python train.py --n_layer=16 --d_model=256 --n_head=8 --n_kv_head=8 --head_dim=64 --d_mlp=1024 --vocab_size=8192 --activation="tanh_gelu" --norm="layernorm" --norm_place="pre" --norm_eps=1e-06 --positions="rope" --rope_base=1990.0 --rope_fraction=0.5 --qk_norm=false --attn_scale=0.125 --bias="all" --tie_embeddings=false --parallel_block=true --extras=["capped logits"] --init="normal" --init_std_qkv=0.028 --init_std_o=0.00349 --init_std_up=0.028 --init_std_down=0.00247 --optimizer="adamw" --lr=0.00161 --lr_mult_o=1.09 --beta1=0.9 --beta2=0.98 --lr_head=0.00921 --grad_clip=1.0 --warmup_steps=404 --schedule="wsd" --decay_fraction=1.0 --decay_shape="linear" --final_lr_fraction=0.1 --batch_tokens=131072 --seq_len=512 --doc_mask=false --train_tokens=842300000 --steps=6427 --dataset="wikipedia_en"
MLP neurons of a small language model. Each row is named by its layer, matrix (down: output weights) and neuron, and shows model dimensions 0-127. Each number is 500 + 50 x the weight over its row's rms, rounded and kept within 0 to 999. Numbers have three digits each.
A block is one neuron, or neurons of one layer that tend to fire together. After each block is what it responds to, as a language model described it from the Wikipedia text at the highest values.

L8.down102:559545485379483528510493492509526576536514591447475490553497590510494544563433604535467475512590509478609575481527495502432541490442502514551497494601569513498425457525503465424535418442446525430473518541484551541581546493491552558507654405373565447543461401474436530532544548521484494497520569450502429472474481517536592487485438529477482601500512490507502528453456586452539509488503
L8.down108:468513506526565556529407557526436452383499468535472427485581486495447458416491576462466553542473597620492484523537522483553424477515499486554523510409513505508514536488463472482500544612444440468508560493565488549552514499456404477504407503514497555514444456581581370588448529527471459580497518592423560572512508436554484541437536564371445471566505450558447512521526573478485509515461
L8.down442:544583489507513460501500431494414530612486496490507514619525424472471591537434456464495516482446482547526528458470532504442570550430463411534573543482493447509499606544473544477504410445525427436348517517567485514436388480480521472503497510489462458543590457450575463478496462486506536499481567484563532552426425454600461407460449456559532443477525497474460513473479402488482472540531
L8.down980:518524524470523522446507555552423424433532538424441510543452588404574497543560505542496603435494459556499572527537447540459437581472421494505542527444548461473607476523535487490607466515458487479546503524485486516507407447465485437510443492506479518537573512540522467467454396454580479584501534535467553487564495481546459484402448492472479424513497449501462545467576465548608536466460
Responds to: Relative pronouns and anaphoric words pointing back to a preceding noun or clause, such as that, which, it, this, these, who, usually followed by a verb.

L4.down365:502485505491486567551493452465498507482538593594456480454546543567547509456645506521483442489403525601559487540432536516497523392415493494557512485465415502432505517582515392561513543507429508494554471345436485512536528417509568391589497551550442467459541473420525493471424574539406523498490518563507541453545563505454563486555502523439518536475446500539468597556546435471550517528463
L4.down382:534398515466517524564539484461533525419472526503485473509599473487528503540584534487462434527460506528545531516371544513435408325575530470489554462433469507433495526537475406468557440481438536434541531489515438529489491430492553437536556585517475491445454512539460512571449519471467485523474507476419496483563445460423421445604436479496458513446496529464572583515503432445492417518469
L4.down786:587414542519507461547537552475601554524495503435526497482532459487547582513448593437483604428508497587467452450597569483588472501481470564558464508539562641385616551517473423495483454499500464533438539550444443491398433497448418533603438495530429600420476485489463511491534538414490486565498441491551603490393465443507489524542504458423532523461481527479473486519525499524506539533440
L4.down944:485504469490489510556533393509471501470532622555477478473551511558573497473572525471469430531393525605548462527459551554447517411420449546546473475451440523439512539539487383546456552501398554531537499397440507476563480389522581394553550496495467493405520455419500464483449522557430486538535550524508506447532550508481534530486519516435494535474420469449516589540544427453545564497466
Responds to: The pronoun it or It as subject standing for the article's main topic (a place, song, newspaper), plus occasional paragraph-initial capital M starting names (Morris, Magnus).

L4.down234:490541420579566509519506501537519489544535505478558585428522549512469511504518582441513515558462356460418530523542451466561556534428476473428490520467464544586529538485502584590547468597467545449519494536550497513479578525580455499493571521518508552522521579482502480446491621487512438519520515481543575530427449579484551456620542630542504460469513393506403392506545442503552505483508
L4.down396:511478502495554519535424466539564494510514466544490465417595568504485502548558513407551524566498435506447507467483447531559515552446517570526491506477437519487586504485551564536554487537530595446599530558578377549479558476572543439433535627560396534479579536494488516413435629436441469532495526520489532536455461587483486408629531522554500479560529435543482434505546479518525543502517
L4.down409:489605434578546524533486482501612487562475467546508481387519469468572517581508519495625461544475476464544526448440548403520439680520551578455504530478528481510533530408522475466461442530475551487589502611648500490532563524541520504416560597538475577639534531493505463462496509446449500400474523528531529524459531554573492489503547565500475500478440427510571430529546528484562457501470
L4.down598:499497401588483476553475529471538506542539472581544423415476546493535463471487569495524563463508494436464524425491518443585481643456464596476503394477435547537537426466483514546533461479484509520552480518558467545503505553423527453455545506596521566592499483480498468344389502397467542432467504525509541517478461537616583465603594522484541566512386479538506451456513531494451549498534
Responds to: Numbers, sizes and prefixes placed before the noun they modify, such as 13 Ukrainian regions, 850 m wide, pre-tour; also table pipes and results.

L4.down57:447530493605547536430474475527495527551514512512552546459465491510475532593472429394568428516589447480524501516555527473525558642444549512510512539470543555510589546518465495573487465532511505453495508489550419495497500523529358496440449459470480469489590533545481539492540439494554502586541514511567530537412506498418415524465518508423549362481478466453461487468447454515637526433464
L4.down60:408514473563562551431499530503540481480480433484577627446484470462399531537455454412488447501454409453396481590521545485540480650490526496465481527495580557589514551529474540547484439550547467460473501533506462485469528465560437546412444467457498512538578527571440515510516432487577531509538541530501516529431466453510402509459559464495512424505514451434493433462507470548575530431503
L4.down135:464521479531508516416500476538446557530517494532546552485454510501450499528426542464532432530551469553386480640547537489538590552465538416477498545519514545502515458512469620558479478535536505479540506473533479510489535483552418493490462494452494513537494520586505532560496467487622535580517546475498490496423488522433472505513486547443491437461499414490443372482484532591498645459469
L4.down482:439589476522529580414462495552480609523465479495571574492451442489531518607454488442541487491466465496506566599548566487527594680487552475481563620500552522575452537540435514514463513515549470487465530557574491492504522493609423536454480489480490537582532512539482564614587439494614530554551535468524499536426563496488514569485557536473507472502417446473528498491493494554489572483420
Responds to: Fires weakly on colons after infobox field labels (League:, Province:), mid-word pieces (approp-ri-ations, man-m-ade, pre-quel), and death or born to.

L8.down14:501529562547576527583444488559475515542495464383548373550499515443533452581487505386438456495490659445487466465539404623448500523551544471508467432451515500556542488491554527526406579505460490500503537506496477505410389551520462497482495478576478564439586521587466490445516494503536519557436478509527563524550541433487472426497483451530440458555439460479607477451515479450524485430484
L8.down632:448455464568489491580581496470434467491544472462594439528541433486528516521496487419488454447502577492402421502499418537424466515517453510431483504475490561515422564436538523474576562467468506501587461649574509552353517513492601471498523443499527552473526453550465547487551419511474485475432495498502550533433549590466379516510585486475498473547540390555521487460486448504549462492528
L8.down803:547573514482505538417608388401420516480501524436477650499496473419539428553504505471495456446486436495535604514591431636475537450512480528448566467467561495405456497508465363564438527515409433426479525473542445492462398427476490595605589478526510469507431465424425546511556577468548499438499532421521476497578502487548502542480444476526491473366581488486482533555461521471398464470530
L8.down998:487503545545509513435517500448486462482458400504582402432541533571493471392445445509488561515501486544589497462534516482529500503491400529473387618500576446579591545519524380403525469512541560520476475583527457526478509446553451482512441503401436555487536526430441443402497537520515543489427607462536525541542475343575533474462550480453497444521579501539562506483572507529443477631510
Responds to: Interior syllable pieces of romanized names, mostly Korean and Chinese in tables (Se-w-on, X-ia-ona, J-ong-hoon), plus occasional function words such as of, as, via.

L9.down953:469429418490523466551447503418545471517493579441487392553592485420557500483492612461450463494542510532548483503558510619440538495479449501536506513514524592464546529454458531447479519436431550598584483407531510535450528524552445520491497549559505533473483560496546457484419504469472545477469435499595477527463529457510464575471414510536445492407554397555463526504490544460554549483477
Responds to: Short consonant-vowel word pieces, often ro or pro, just after a word's first letter or hyphen, as in C-ro-atian, post-ro-ck, P-ro-fessional.

L8.down9:512509496603512485498452542495518414440448448511415590504547484534508492550511494551563509508469513467514455531516445568440542480533475492520563557395478491494503507509499380461522449503535507524428446598443489450539535488494544503430447619515520477468435509521453492507464524494481436620388622519603538538476514465493567497429569533513623474574493552509449371450464544460468536401478
L8.down407:545534456499435541551453579470456459606453448399368507505528589465525455537475515472513433494511538563528493534559453608483491484530529480509490587392450501366487490590505510447539484519538499469463525556486473517534423450492503532442444539527485543487557578651497454556474447542587412600443546506517622535453488470596472498505540576464586481500474440523392501437543540474551452429447
L8.down419:406463504582559491518533478541502564502492534473358500436576507473610513528480460454463542469515456455538478455596599444476453538504550477534470598416561466473440531496455615457496450447504523526511464563427542467519561445506491517392432554446461458483525512423449545512466522513463457585438464527496461467475535555589508437534441531476609565499466512451491484603457413424488494560492
L8.down968:449498554541613474496517534538448499426525504504453551480536538436542502457518508493429484497421537550547498576453435657464483448516465369563490611444477475497544562551452493532570566546506510503449480536531481572575458465538404485424539504476510514564534533514505549533493505507550569481425471617457528530516536458418554471424456506555451474581457485526487453524471547450528474380551
Responds to: Plural endings or whole plural nouns, often after quantifiers like three, many, other, e.g. structures, ships, buildings, events, Raiders.

L8.down66:500476459415484492538442585420385443477505510483500464473473532501572511561456520477496475591444427432480492434530501439491506433544532525585482500547470500496550524635555554535466473414441502398516513498499588381495431414457567491491444430423495528534417465421383562537518483529453525468544566513456496573445474495509503512585467506406426443472395512550427493495492462559424544553525
L8.down389:341460510428460549407530564483542469501512555371541475508550425449527483564428501508553496497528487462472503464483492431567534411444573514532509516557500568517432548515542611481481448487484483501433535554514461496500556510506505488510524554534499553454515504526457535514500428464542526539526507453574536420493441430462490508538555520404476468353584494573544541442417433498488568519553
L8.down491:527497516448540457445478565465541513532450460502545621552542592454537480548435511469475561516484475495487505462468601523555469529465594537504499460423628483497504511429598432459460513515526397455513539490547540465516472388530469472534464458535505558406524457491520510496566606476474452490544505493512558548472483465507549542454433528521455465520448475438531432495614498426464471403517
L8.down815:493637527525559495507530500381450464564531481404466499436504550482531429521415568475509445486535498492518492473553480455522515467477463595555525546485484545549520454549480574516464553464498435451439522510514482398509480359544503442512477485510477406492503454494417471456549487516478471565478382496519565550589520482446475445501562475545352480514546576584592458532513526582544483460631
Responds to: Adverbs and degree words right before a verb or adjective, such as grossly, deliberately, especially, more, very, plus "after" in "named after".

L4.down479:563527472528506507577477454441576490451527549512443546461542531513512505480513585478431463494408472579515408491501479476423513453517447581437503531498460451487512519491461518523523524501371417407476524445489517494533540498482415439513500475491516447368467504414502436496398430594436456461527452448491481502509515486411457400556489514473455572529467483518530546507493528555570462497530
L4.down634:500528478492505494519477424504486439440528479592471423550543555588540532481534513573391514465523471525506425446459433554509492490470452512552457507451433403420599505421540472496534566420424501491593467492430522471501486484486523452435553533500508474408507484377543454405439526531395482506494484481520541452538550522428580459468528488495572533549525513455534565526561480514641510509503
L4.down761:465510525568471430522486498536458468497465506429587438446366456471437455517549505467541540546496466499499551396540546589513496558533496519403556515502542480425524605486446470553497493434486453501430526517608455388503525493435475480535526468530539540573474393551456624538512542521435499481477548474515522404504611425584492425432497543445482538509502496538557460410473504494570540590501
L4.down762:522491478476462486490411472503476559464580536594457461543553574627661510518507548541423544502497494565512465487553484578442474499478433490552472510489430429449587468523489422498523557430444489461484486491518522540469476524461500440461518502478567425381519446415505484481414521518511446544493456475545587510410559539492616522584513553468574560501484535474558618517463457454594562520466
Responds to: Line break after the short description beneath a Wikipedia title header, as in "Croatian football club", "Species of moth"; weak elsewhere on mid-word pieces.

L4.down752:609474551482532504511548500475471554442500560444552524555443461530471505514529571565458507516473519489470520555580565468458622446418503484545530419475384486463536510527515488454409465426546557521442447413461498539483465535564513502678563499465500382520487416532532591531554480523464587518560505521557469531485499492499472558496514462469541515493490523476548537418449465571529450521509
L4.down753:519465608450495492416453469539504460459486537481490443445477451499607523463393506537535539501527474532492535481440568490503518573499543456598542519523464554510387470455449540482487529495533538463535485536581543461547457497491658563542463564551462508480485452479530551476509551405505575428435548517472477541433576529470522566471417536429491498519485486529386562535545586426382479537501
L4.down774:524441586523465502434577493480503507456508571498532513571425426577501533451466595545504567581545536545508554592449530459477480408524512430620528442497470493463494448469519468442511437473463576523494448534397531501613487545476603562623525516509544443427386452466489512557495500434480527502532511492515479514464505500446460569485463523465532482439521522473471602501449509501416446478520
L4.down789:489463548479476522448514403520482533472452508433511488514438441484436542511435528501535497532589507532517555589480514450539559521383513430547508464428437594499491519491537585454462442463576581507452512443423457456563443461560586526613541567470494460492514453514535552521507488460506520505515514488490453474449476474426353586471455433476568451432497500421437498483503491474456496433503
Responds to: Fires on word-internal fragments after a word's first piece, often in names and table cells, e.g. Palio-g-ior-gos, D-omen-ico, cond-ens-ation.

L4.down632:472408568530505479495510552561542456491461402487512576524560447519403518487434459451521525505523517412491529511524478505514479529550463472493550494443569564484511510392535582506548412565574515469554519572508422511469468603502558514445521546534585507550479557602491555456530539436562473598478468461509504516451372511539401489560484489594434456562592575448496476434467531548467535531481
L4.down633:455447515538545530451515504538552473441403397497544567518506486438467495605455409426523469488518482403517533514566526546479467613594563495458545560546569555502505514465459595486550432583536488496469556590551477512477448551516452534436450497494529602511583559626467622516564456523581521581501455538469492544480481498489414520451506496546480453538606524459517507467517507535523462487503
L4.down902:454462535526495461509504552497565445513416526408443589477499428481472510512414406472533474511525486436499455487514477446504496559457501529452506521532561525507458477439492533481531377552614495495425507482534465514470478604491504501536440505516526460525550495618454616490533492506517441486499436508513462562434371516513420521436494486501485496559546510515437465401450513492452415518516
L4.down940:460446532610501469482488562486525431418415505457474562476559472503500553547442422464514452509517488485498486491523474464421480485548502503475455552542575506446475470392515589440553345537548488491500551490510403537493472542532487569493489534468563455500455504556533556509484417505548455464563489472491456560447411484505382505446527434548453487469579540450557461430414565548451459512553
Responds to: Sentence-connecting words that add or sequence further information, chiefly "also" after and/which/but, plus "then", "later", and colons before lists or records.

L8.down406:476480428505449523527491497523538486497500556507461520526444438587424463642528444499609456450578541621517517543456496470557590499508441525533423478573451543429548487539489520409452577490494484439467507494581566492531663439456466556459551441446464524544506546476537447441496493477469485524441466537460338563477441498495542488535486504537444419514544474486513549515510465597526463549524
L8.down587:556503445525412503476571509488567485459454509470548628629463524533499623563529576414532536437531516530513567481495492490479465497503461464490535499530477588447548475514506490489461550479589573364484504514504540532417460522506518502467451532494502632542586586387442479447464494513502457508498468503503523471530488481491489507588495470511460408477487471472417511484502461561396473493485
L8.down799:485580477529541488420454547533475450537556554479385568513509632449360449561531456534648571553519443466501478506520538475501548443397515475475544503564503553563423502499521608464423562465540484468536498544459540531532528552513528427467442587463526538507471550550486453397496501482566536509517535476506461458377489429424449481454550443519461545488459484468456465478438485463429491420516
L8.down981:486539477511484529461551502522463516500435585479443489506502548412518574616386496516492541561477491491467453544483535502555465460428463547494508500464492492486486488525523612560488510505525475440537433543483604500485500453414558510465553462483492535414468541538473422442482454472418456542530504438495389509565455476459492369550530457499547412509418447516561484550493428460486523600563
Responds to: Inflectional endings that complete a verb, mostly after a subject in narrative or reported text and before an object, such as boast-ed, rus-hes, reve-als.

L9.down463:588547483517535623484509549450342468467481475499602650513439528569550534414478449480618482502472471542547496462561599465523476468472471470471465452483468496418500504520605515500443436411481552546612507494529443535440525428472553503543475552518454582488471502469495469489505571508484539459464455363571537484526438519397414510518508514556547473590565443530517477417553497522585580553490
Responds to: Mostly relative that after a noun phrase (war that took place), dashes between clauses or dates, and mid-word fragments of foreign names (Pak-ol-a, Č-orn-y).

L4.down611:439492486504547419584449457525507465432517535453524563470569461517499504468478504509490507448560555441542518550533407562441442476593540476516512544490447491485605495453597512471550522535520465429501494481511529541456500517511476518464363523480428436527538434492474489481487538529459503569348594514552607450450514377588526545572459522523596632484547437523492477460464530557463485500405
L4.down655:555424576499574594467513522504568508404455517532526458416492425442514496533553455414546475513515467490469515453525550492515513650404544480575485484535524523468467490494525575493541495570538637445577466532618458447527451474559597514525532638486413556500546496502534529512512551413526543495494563569457504532482586476484435515460452486509538443552493481503475580510522480438465481504503
L4.down877:584478514483506518546453439484553466505497538543462484427472512513574501430555588497486494449471501561520447488465484555533505571368490466605435482426358519435509522520448440543471533539418518454550471436518499428531511464538566440539519488545481466489560448425530532408432530423420568457534507543489529510434560541454545467534497568465511508497434473472402562507561488476587521461496
L4.down934:593432511494504497549503464463557455404479557494510455451501462491555506413505554536400461452438514573511422518497523537501495433421434425466509469467429481443401513521453425544465501531414512437576384420513524452504461467523574475553527556508476431513495441401558523522423558459509559446549487535488509462441531500435491491477444491490418514507449544457453559470510460448570513508453
Responds to: The first token of compound prepositions that predict "to", "than" or "of", as in due to, prior to, thanks to, other than; sometimes mid-word fragments.

L9.down788:407551544427515587474406490468486563537419590522454487495495540518448483474542564485550404550571497549515541505549426490581530468470390395547552620463500535547512476617463513452456512469382440444530520528587563556554487515449521482482491500471583449549502502438568414471478493528484457589511453562540529530574554563449436550534495499462505476404521501454533396553537474493437540570534
Responds to: Tokens where a date, time or number is about to follow, such as the dash in birth–death spans, "as of", "died on", and "born".

L4.down41:519506573604469493487409526483464559568566459523534526566478482574531562546456535502435568508534540539508463547558455551525509567606362511442517544419483494527517466435448518543515472496461410506509548500498428585581508628514478567470445493507564466505425559465488433461491480511466501514597417457582513509492427524487475395502524430478492505427458597472493485410437520570552562529526
L4.down310:449466482577424502416480534494508478481522485444470494465537467511458480557384463465548538485490495433457524524503500438477476553575451552461537443587553582549467462487521576485445462494536408534422491575572526505554494598420486595535397452481572568569452508496507415423498417562498460481486499475536480504500433501624432495444488371487546482419535568485486510447430533460396469467564
L4.down933:516467529483528484561409528529458594537512493510490463500578410594552565572503476471487533549500479509571497485488486482491455520577472492434609510468554469507506503391494400474474453480420432424505496521518522552499583597424410518443453506474505388505479548468509408431470480440448413510481392444533516513490417495435410497471550390529468542494461519486548503475394537475508436545439
L4.down999:571474476618508502531411542548526550509479479497420520491640532527570492542493467516498510412543550480558474405537475549452504509507424600443487487493501522459542537425453439588469534486504465451419539487493460523453494526520475536391497480414553418569517493406569436364482489494474456513503464438553519458498506533468481435483597421544523498438452571474561622517458550476571468503513
Responds to: Incomplete first pieces of multi-token words, where the continuation is predictable, such as som(ething), pro(ceedings), Hatter(as), curr(encies), cal(culated).

L8.down207:520549569471479498431500544425463487478500421455472490462446463576483465462467565566492555468521613507438498435447513488462601438495470532447523501510435562530469538494452493573579492518495441571495452581489459489501563529544446479495526623522416538543491505457435612508533515543461497452550520469509517626545536544550553523380552550535567473535556500500419479489516487497567406544617
L8.down899:542468503532401527464553578452454500469395476503537537495454543566530515499422507607526528461510521541479458460566441475507508504507492583483500513470486511490555515419431554476501528493495522476487470507507569448561550542505551501511527515607525458467455477543471457595441580479483535539562473524591545582485437447495512507592479528453502562492462464569360524439508549470450429488488
L8.down935:475410505550509616548397513528468413584483462526391534563514529535460539535486504548416499465542541500525484478549478549480495414549442578558417593474455481415513474438495570471397518550438533444450514522483601521537523498503553593515523540505524544478524458608439533490434490463476582493570561515483434491533528506434516478479533559497518492563427418495494443516509512472517547559495
L8.down938:427562516525561485530467508471406519566546498470417530416430458414461572443474556480474462425506510510500534433484547514494542367566523526537523467486567485477463554499513534567480457503507443544541538527526423516496612563526454505406422501478496578498567511462463452548478556517448484525546498533531506453479455502546465453567533484479483488499467552530493424378473546471498553474479
Responds to: Words opening a new clause at sentence or paragraph start, mainly subordinators like Because, Although, While, When, However, plus reporting that (reported that).

L8.down51:457600506604519501550488622532551502485566482561473424518531466472551434472467467478557474457532469468634496393537441536562529553575522555420502512461452509572525467561467480494522460556422461541602552462514485485460462449570453487538605493392406507495463496443546507550486516509551524471477525479564434468521474533489488537456398482491437459491478549493592491443422499590428487436472
L8.down761:423509447428553453476420522481528527467498510472478534518496479438512542420547522552444520471491481494549441525461499505577499536487495502643456452549570504529482565428404541523478532525525525398473528516573554449488409523440534511549441475543550604597544616474464517482566557495562572455463512507381551542520557515498403518525516438490493466540558473537505486444453532506482492515511
L8.down860:501548450575504436499429480520497477569503467485523444568542518498516547539595480513473523525439521452569406435514532538517567510434486461541518416462524485591487524507547524455447497458542465476504464480493506441484462521459567479494447438403489526541369465440440568529557539493577462551576502489543494405473565514520472532516483512551534588512558515553550534426516480488513424476548
L8.down863:470639454562488449473371544469453484566459497428479484475505537435452424404576547505518565440541517477579521441545429512496482547526436436435514540415551439628466608485444482428528521469465492515526514438595474488399461542522623466462452503448473596524418555525548534581484533443500509543552525434433471465577509539415571520550585449561542514562522522580459486532429464513398526467542
Responds to: Tokens right before a date or year is expected: prepositions like on, since, until, from, century-prefix digits (16, 18), day numbers, and born/Died/Opened fields.

L8.down23:521522515525471503423442510510430459558449486513516528510519517524466488565523539467477504525440537544429476443542491576448476502525550408402553462400544530562547476522456506460556591557491470523462527505484584624512463461438470482547519527500484535531520463534539520487480530466529479592435520522518567491481562425525491546441500562474500477616472412451444456473525483475568487374530
L8.down74:374547484489462529653515423410571522441452532581520466513422457448484439478513421525480524543518532445573507482423486570465524504426582445378568500436551571463493541514487569448589546429542532526525542461501512508499488437455482478639493515463550574612502401498505496520484467532530528481435556578571505413571550387459484513448500534548524496566492373502463540395504418529504474445512
L8.down397:445463533462462533552507498526501483518477527499464525465511493553487503401529441491525555560515492613595499451411522468567543564649471474485460524452487455472529372536526464533552522514564464451448497520520522495496500522422476464500478488438468545445489485506455587459460516474508589458379494552455405546483535536486486564479520522484473478555506443463454555424402477521493554317452
L8.down753:461469485564452498473515440527539497545504486556429487527527446512410492510444558509490494514491536586595490551398520568528490516487544463418504466539524546465516471493458493449510500503479531495501523415576579663497560524496517416476528538554569516527500477551524558517550535443499521446426481529428464522512552488461508407462441525506469464499576430547563499465573408533610502552542
Responds to: Time and sequence adverbs right after a subject or auxiliary in biographies and histories, such as later, also, shortly, subsequently, initially.

L9.down205:519661487506452521511545450443503480542471460432486550609493596595494533472504505482471525567558575551525500542443388603460393509478439538522590485551414495442500537534523443481598523428468448487578468462543486446556513588573531466516523327441442531532451507521498506419475395451501521507557585492538476583562498476457507493506574538434497501430556499546524534444628560415546496577524
Responds to: Short word-piece fragments inside split words, often u/ux/ap after a brief prefix (estuarine, auxiliary, Deluxe, adapted), plus occasional whole words like best, first.

L9.down473:487444519498437451612461509494496604428510520465599491499493495565455511431464463463599459496444502610499553442577483440552503517431411517541571448463461457437603499505541544501511549443482569505488468519537478351528476432450440510479555549537534463578421494431491575544475537433428480567434440500493486604395474472489520410513431457467495460505479472392506448452572496511371561606507
Responds to: Word-internal fragments whose continuation is predictable (el-abor-ate, est-im-ates, Rest-aur-ant, Hond-ur-as), plus dash-prefixed second years in ranges like 2022–2, 2019–202.

L9.down22:478451479471558431424411571531458597454526398480469556406511499571501521567527554532472491483565433510456564471463506518388477435464545483468536529527527585454472485605586517417526415515540510560510561434433500578564530542459509586473501550545529491421432522508545468545511505504441440590469417577436538458441493547393381435410454528473578441491536457529495453623418520473607490475406
Responds to: Words pointing back to an article's main subject, usually it, It, which, that, or is, and the head noun film in opening definitions.

L9.down339:510529471470543466447536387532590504498597464491495437463513527456484554548482569518420431470563582476416472502557456417493482459437403494542482523414580570522467553550565406482490572442492618524505532515499540479547418538509528539520553467445569558598507480495561519538572495498501428534508541491521407537493502405548476550423494556546475525427477507496456431493477559521501502470433
Responds to: Tokens that finish a highly predictable word or set phrase, especially the line break after a Wikipedia short-description line like "Swedish footballer", also "°C", "aquar-ium", "solo career", "senior team".

L9.down807:514519464479454524472422472477636451581532465486465480613539513529424531550549545493538545472530503522486541564475464524547526525496439492521501556445529520402505374530498553438484540457482467344427462549526484561539515511536468442368504516502544499516609444511529542568487501500467583412471486464526441599447516477486480512493428582490474524450443533556480577541475540451349385527528
Responds to: Middle words of set connective or comparative phrases, such as rather than, as well as, due to, the same year, plus time nouns like years or days after numbers.